{
  "d_mlp": 1216,
  "norm_place": "pre",
  "norm_eps": 1e-06,
  "positions": "rope",
  "rope_base": 500000.0,
  "parallel_block": false,
  "init_std_qkv": 0.0236,
  "lr": 0.000878,
  "beta1": 0.9,
  "weight_decay": 0.19,
  "warmup_steps": 303,
  "decay_fraction": 1.0,
  "final_lr_fraction": 0.05
}
MLP neurons of a small language model. Each row is named by its layer, matrix (gate and up: input weights; down: output weights) and neuron, and shows model dimensions 256-351. Each number is 500 + 25 x the weight over its row's rms, rounded and kept within 0 to 999. Numbers have three digits each. A neuron's up and down rows have the sign that makes its largest values positive.
After each neuron's rows, "fires after" lists the tokens most often just before its 100 highest values on Wikipedia text that the model never trained on.

L2.gate259:495481498543473497510520520487520463441488525498483466498513474517535483514529477515502494511473488492498434443462457527466522468540550482496528513534464499499533491512505494508447549524457506469497485512488496508493495472500504497548496498482484479512472492465472504478446521495471487521
L2.up259:544478461489483552468470531481543501481522476466497506528505506527504493569542463533507517511516476493529503487494470503496504495518508477439532513479475542454493486554482511508504527518460488476532526512498506512523545480521503516508495518499488487506530523532509510465514513516480550517
L2.down259:503504486465500495588503502538547529518489436535509510507487503501493502463513480482486527516491479480509504527474536499518546480518520496483521481496460468518494531500490513452472466488511528538545503521496548526493453554511466489497495492512503492506469492491465477532494506477490499508
fires after: ".\n\n", " |\n\n", "\n\n", ")\n\n"

L2.gate713:513520509519483505511460487485520486482490524509510510479515509506519478488514497511485510510500508500511466516482501442508486451541488477502455494522495543499552510480466524458445509480479478488513486506467487520507511515545513522521518526471453490507465538476466471434509530487500468448
L2.up713:492496515491476517450538521492504518475445537513490471493528534524432492462500492426482490514532511534495474495543509514482515476470504502484489514534489480497498494522493513501486514483485489515507526499544487491478422514496486521491471510498517533484491516493477486506502491509471536511
L2.down713:483523496492494565480490484477473508475507511487476503527514532534474487525474528446511516535515522477498509511491543519519482525506501500505569494492500510445540501474530482544499511512509473496523487515478508499522493519537484522492485521492539503506464500528520469486434516448494468512
fires after: " |", "02", "23"

L2.gate594:490510500525475504478495483467529497515505538510478506481482567513499499440541480472506527477497477520552489485516497471498534500498521463458502460450492486519518474488480483508512502491502545472534488483506500512501463474504532499503505537466473495494515523498487538504522460480506471512
L2.up594:486504488514516484505511546466502492518507474487488505466498501503491505454494481473463487482464508537473510518460578491499489502498523525494461494495529514539520441497489501475450508493504506463503549460511448495489476498525509548487473506499505544490524488509508483528482468483512435518
L2.down594:520509537509512474503466495538520510498518542495536505523527537491459462567495500441491507515504503481452510488483472537500473496546527549478540508477508522496501504519510531532513455490474509506498504514504540471487460522522509477472463492469504482531448484518523473501521510540472533485
fires after: " |", ":", "o"

L8.gate413:498471494497521540506476490513512513457456520525461464529484479498508551496487512477489522508548542525514496531521507494507504530499476523503443489540508508544529535500528485480522528483513501510527488481493479488508520499528496510509511489485523489517489498456490462529480518539506505498
L8.up413:488530462495451533523491443521512483499521530518468440481522479499519526478449480499540519509523536501474507548518461497488502512463501475487505520477492523545520503507512508475539483521535479525470494495510476468510471493485467501524482479467478511501486473484501477505505520473480520484
L8.down413:494494518481486526502499495508542467503521478502536550495469531555518554502500489450512538510458505486534543493506495503493520528495549500518487500543498525472545549510527478514520471510499473464496508483489475499521528473457509486498549523483500508494479511528506528525491468547531519500
fires after: ".\n\n", "\n", ";\n"

L2.gate1209:524555498490502499489526529544498499515480485522459524546434514465493514500528534507466477525513549519476494484505512471495462525513515482470491521477493509477525471533489485467544504505529516463515497495520463458490515513514501502472522492474484500532522516520511495501559531496510471557
L2.up1209:459519477508446522498568509508460483563482481499478520527513481469503535511515513525528529491480524550445491505509464500509485484489509478521519523504532493498484511479525473478502505499470452532476532460470531489508518538507499539446526510480491530484510488489481491470488513486521496502
L2.down1209:523486480514507487532501458532527497521481499515459521557488496520517473507444477487509498511487475475461466508475554491515491489502460519465491529480517507530474546463472515482517494511471539513512472555523496484549493510480477474474481527541497495557515468478528533509475520521494547504
fires after: " |", "1", " ", "0", " T", " Y"

L4.gate893:511541516457488497499451474530501491507505513493525465452494468526523501482471480481510477514527532505528469532502487500470488537490498495476477502465549541521521533496498515545485484510527477479463524553537520501525537488514500470478488510554493505503524467486484521456454504510463515453
L4.up893:521492502511482509537485485496537469499508479516513524487489491494499491492478520481486455504510512495498493491482474503513507551453552479480484498494485458509500478552495536499494456476522509482499488490488498516519485507526505551526531492554524499553520468536521502518464485464524540494
L4.down893:486531453530493522475475508530487511485493518506496479511527528504504501519537497522520501515472502534521508519509492533476486490492495516512523533502521527475481469476501489486507541523488480469505500534511513486504527538493504494517481516503491509457481547512523463498547536496473517504
fires after: " ", " (", "–"

L3.gate1139:480519526489524478452524524494506482488526509530489527474464505465515470466541495496466448467518492474518456486505547468450483496553544469522475516476477484463514472481497533522526482502499498464513493529519494497482488516455498479518523538502495529496474517467513462479470502533534520528
L3.up1139:549500467496445478538502531487528500587491492482527469516544513477491520470479491492539505479502523471464521504510536495510473528527493536485466474521516517497523522546491497506497475507498520491495582526494451493493528517532496497489487462494468477463483501521450425487516520511488518458
L3.down1139:473498511520487500534520546509462502528544517469483531490471492487463471496458464466494457485482489504478484524533494519503495526504471552500503511499524539474528479498496551505461512503512523497499517484509578479487494536468547469494500484500487514502495498499522469478522512535534521559
fires after: " p", " T", " t", " m", " M"

L2.gate393:481477477515525496469541506507526517487510509480487480460482498465560498510522484465535455493512513518520453516488506463469498501533507508522462494497464499495554500513493576498471478516535519450521507445468463508488496488465456499499494477461493507520525544467505513477463522517531466550
L2.up393:529503480500516475462504544506528502518512472519474532523519522521467486486466510500522485479563524521466508532509502454512507518516477542551471525470519495512485444500454521482479486502471471481511499483511499508461467465473530537539485484492496484479509494547509515498468459553516465494
L2.down393:470523511524503479484472508501497491484509456470512464481495514493461501562520507543514531510524474502546541469486489525495506521523469513531524498529542493518518490491499566476504438508503517527489495498520507510518545514482452498501531477525515499516477527525519502459496514508472495506
fires after: " p", " S", " t", " P", "D", " G"

L9.gate115:507518484499486563514474518509480516507552508527500475491523515470490464474469480501501524516495487546494455476558496509476494530508485532516467478459523501544532526465518476510506552504469506494480450570504513514501517502486481521510453532493494518465508499515524491470499505529529532493
L9.up115:509498506546439534510487510531520519508482511524496504501502492532502499500462488523506504450449491538547537537468491509488496501467478521479502515503508462495487500517494495512498550498471487473441498500474486544504503488479501495471488517497458487468515527525524480512497474503486436494
L9.down115:465501505520514465440519501494476511521478500453548516513504500475480508497519494510431481463461499522486500516486492528466479516497489508492452531517469481469468507430506492468498527536542505488478494509520508502525506496490483494533562519483523512483493485501484536494514497464497535489
fires after: " ", " |", " ("

L2.gate724:489495471471507528526496536465509483492520511501428462523468475539505459506477494470539476593489504509508467497474490491522477524497507505452515507504510466481505511510477511503477467524473527457527474527505552530503529477485533440543482553457442470499500466488458469508501491506530469516
L2.up724:524530514469455471490473520448486504477485550517514477566459493536471490471517490472465489518491475540497460470495497501477519486477520501477460494508489464477461498527504505468513528500485493499523519506521480481468476453482526489501487511499452451490471505491484487475493496498501495455
L2.down724:468521468504495490566512501506545473496510491499501452493507512557537460499525489481494481456482550486522563523496475495510515493511468484497502509503521494514556499491499505506511471478508493493496494495492501493502515562475514505493490511487503496518488407536496521505465525523461508501
fires after: " |", "\n\n", " |\n\n", ".\n\n", "|", "-"

L2.gate584:551550470511484476511485507529438487552504515534481528524528564479484518473519526523498510522504495510527476525519523455506475487459485512496528502496493507505493514471503459514493479484504520499525515473447486509521500490483516480492478512478509516515531493503519509493496500489501511537
L2.up584:477486535457472509495542522499509486548500464472521492531470501493513507498552525517478451511534540494499524534537493488519514505505492468416484490466541495505492509498518494500477471504531520486503522483521501482520543534480481529471511496500482487528502538489480484539508498491473496478
L2.down584:523509496517527470510517460482474505470453485538485450480511520491507492487440522478548548507496480491465502466481496532476496521489515497526515523525545547492493535501486505543495493503505528507487502498507482500496480513530487509556540507485511536463519532467523509467517525510497479507
fires after: "1", "0", "th", "2", " y", " Y"

L2.gate1174:515528488536466496446537518518492488515496492534449510508479474458503509490493527494495464474476506485467482482534473463468506564547517520494537501522532502487511450473497527502474468467492498503521517496472495548477529505514500510501477465468480519494495528482472515520489474496465438541
L2.up1174:479473504548498492519491456527524533526460541510508487509522466482530519492478515519502509498494513508432490462526497504549494509524536495509519495498432547468482478482517468457509521492471451512468498502482516492523498513480507515471508498503515479470478498504493486517529529488464528509
L2.down1174:531481522506501502467509528503490472511488488526510514553519517529478520520521509476521515518539457488543541483502526470494515518481493496484526508503553517525480493540489507515490478511505462488517509474555513500502541498540475512493458515491499467547527494493514505503494459516531480532
fires after: " |", "0", "1", "2", "ou", " Gu"

L2.gate953:517483502496518467495540521536510462489532520544507470491521501537502493537523515503523484521485497491523479497485470493506512478514505526515516491504478534443535508510499524499462489508519514496485491511547484502517530494530497489543471483514469525471475476449466526486536496477473509490
L2.up953:515501483485496454480480508512502503530497533497497509523540512484526502514476488458460499514460494533447515504545543530546506480513471520474475538501487503487463503494457479482481492472542483533507532532514462470506451490478510482474499519513512466495489485515475454493523510527507503483
L2.down953:509494513470538516509493518489505524483484492532476512510570511474492495511495552465482467504495513461540496494499471492474485502491474491459530484526534467515469470487459497490533523484510500466527472519487483511518504543506524541489526475464464489543498516479552488536503501547527514534
fires after: " |", " University", " in", " from", " Education", " at"

L2.gate112:498534528535498428473484495482502482500480518484498528460506550533484561500518530454460496492503480559488543495519540504526532489519468453497512492557489512523498531509495479444518479504433477499504468472482537473485528537506509490459526521479551490506511500457480492487502473511510528460
L2.up112:521497565511457481481490494469517493487507506488512543468450508500465505504536492453505485498508514468500546525515505468539527513500510494504489495517500543477502479484478491487466496465436468489506537468537543481494487435450525506499479524507462468486522515472476492484517481511472466501
L2.down112:505518466501528514505511515485493506558497481476459525498506467486519491505506511497472529539474507515486445494515487476475479490473525515522469542500472452528481527539549508519519490538473521492485483534477522507510507540530477485516516496528515511492496488507505452516475508461509518501
fires after: " |", "born", ":", " Ben", "an"

L2.gate311:503487501484526524494503496493490518478506500558463483504530516492559510520528471471546471518509531480513491522525499469505444525536495476561490481505512513498499529468532575484494506493527485464511485470476451508510491527509454501507470476494484471520511516501516489490487545495501492539
L2.up311:528464502470504544520522424487486466462498491521498503492477487455519574518482543511520513515486542480472500515465511508467505491528507472476526506468468486491512453515528525473501477502509466542507507520520537524517502492496543514480494499528500462481510503514441479497480531501495491469
L2.down311:512479460475486488531487521503506556490496456529476486523510511509501502518449519517473499497509503470532545459557488502517526513565519501523500483522534468490485495512494528538488511490474487494467469485475531498496490502476478470507483535431513491544491485455486536518490490544442498517
fires after: " D", "\n", " L", " St", "D", "'\n"

L2.gate526:477521459513523486463532525503514474505530518547486513513481510464545492487479534476495484478494458497495528482519531496470484510551513513515468491532479506522518456487510545501506498513473516510512522535523490463499518497492535516503533486474462490499471549523518457469516515516515495534
L2.up526:465521548491514505451492476525522488509549541578448561500512463489522514523469532517523532513526485533471515555485484523510466545479483521490471459549518528487491492521523511485519528517471473484476503517526528486485486441484474539525489526519497527466513564516468516504494496518532502552
L2.down526:500520465502494450556515456507518531519496545482480534475496517476505440480521528472443528494483489514489487478512537521502487504494500481499529528505452507503490460487510464490486441541499493513497532520458440477477538502526498516535521490502518472499494518524506531519529523495519492480
fires after: " ", " w", " P", "R", " ("

L2.gate105:491513490510473511468504474457479479448465537532491484520463522496474465509503480501524500504510451500518531520471491497508497466505511463439482511519495501471533476532509494499481486565479522508484460498495478518477517494493476553504514528502494467491511505469518497486506523545544452507
L2.up105:467525479478494465473498543477531503499506539503525491479500511503482458501505486467528506511496478489513510497456472480491512480531540485508470468578522486493507522509517516494532493532476480505511481493502421509479518484493514497516516477468485489500522506506478450499498472553471486511
L2.down105:521531544490477504513542510531511535490496502510513499503531484570511500478484482465497496501491490494497509439516508503509521500515498496489516474532505466487508529507527506498521525518507489495503476486486493523485499500527483503508478555498497491486481455526490494509454530504467518478
fires after: ".\n\n", "\n\n", " |\n\n", " |", " G", " g"

L2.gate118:455484547481491492497510529515528458451502512527482530463472482506492491538512519503470478526490502531521500485496458531503500506549483509495493513529502490480489523495517498503505523522487540480513493490530507512518477491520461510483509473506472493507530521494440479440484516508506510540
L2.up118:460508510525481492495493532518503528471481525540490545486467482470511480510511478487490523508461526479493456495520473494481429496522464455484523473562518468483478526518536490482490514480506502463530530510493474499468504511473475492493553490485446500493469546505539490468492505495492487515
L2.down118:533549463515536500502507479476495519521465481526518466525538532493517506462486457533480524492529506505506502495498502461502505489529511465480540495505524492490523495504492513514513505540541494490495531507487523520535485492460483477541459508510549476483492471496514484521511462491477511518
fires after: " g", "K", " K", " G", "G"

L9.gate51:496539527500513529459521477496493492486515510492481485543509448492498523534475481497470509502474477494481486508495542542477461539492474497496507471496510513469532491488472462509551591487500468464490481515497473493496502499478479445481470523487468492508516492551520502445491520469462500503
L9.up51:497480451563518508455515502513507492511535483504518464519501482481503451538461480520487488489461477527510483556505500489487463505487515505542550477508530514512546512508502466509477568476457506475517555486493502507502464479503515512520487489535422518514504480561496512501496505498476491495
L9.down51:494447494493481501568534528493468494495497505488507542503502483497493479467524473492516511497470497518479520489486484470499539486462534521503474523523504512528521506481505496521499450518528485459481529492552535503503465514503522481501527519512524507491495534511523515515509484518490480478
fires after: " |", " (", "."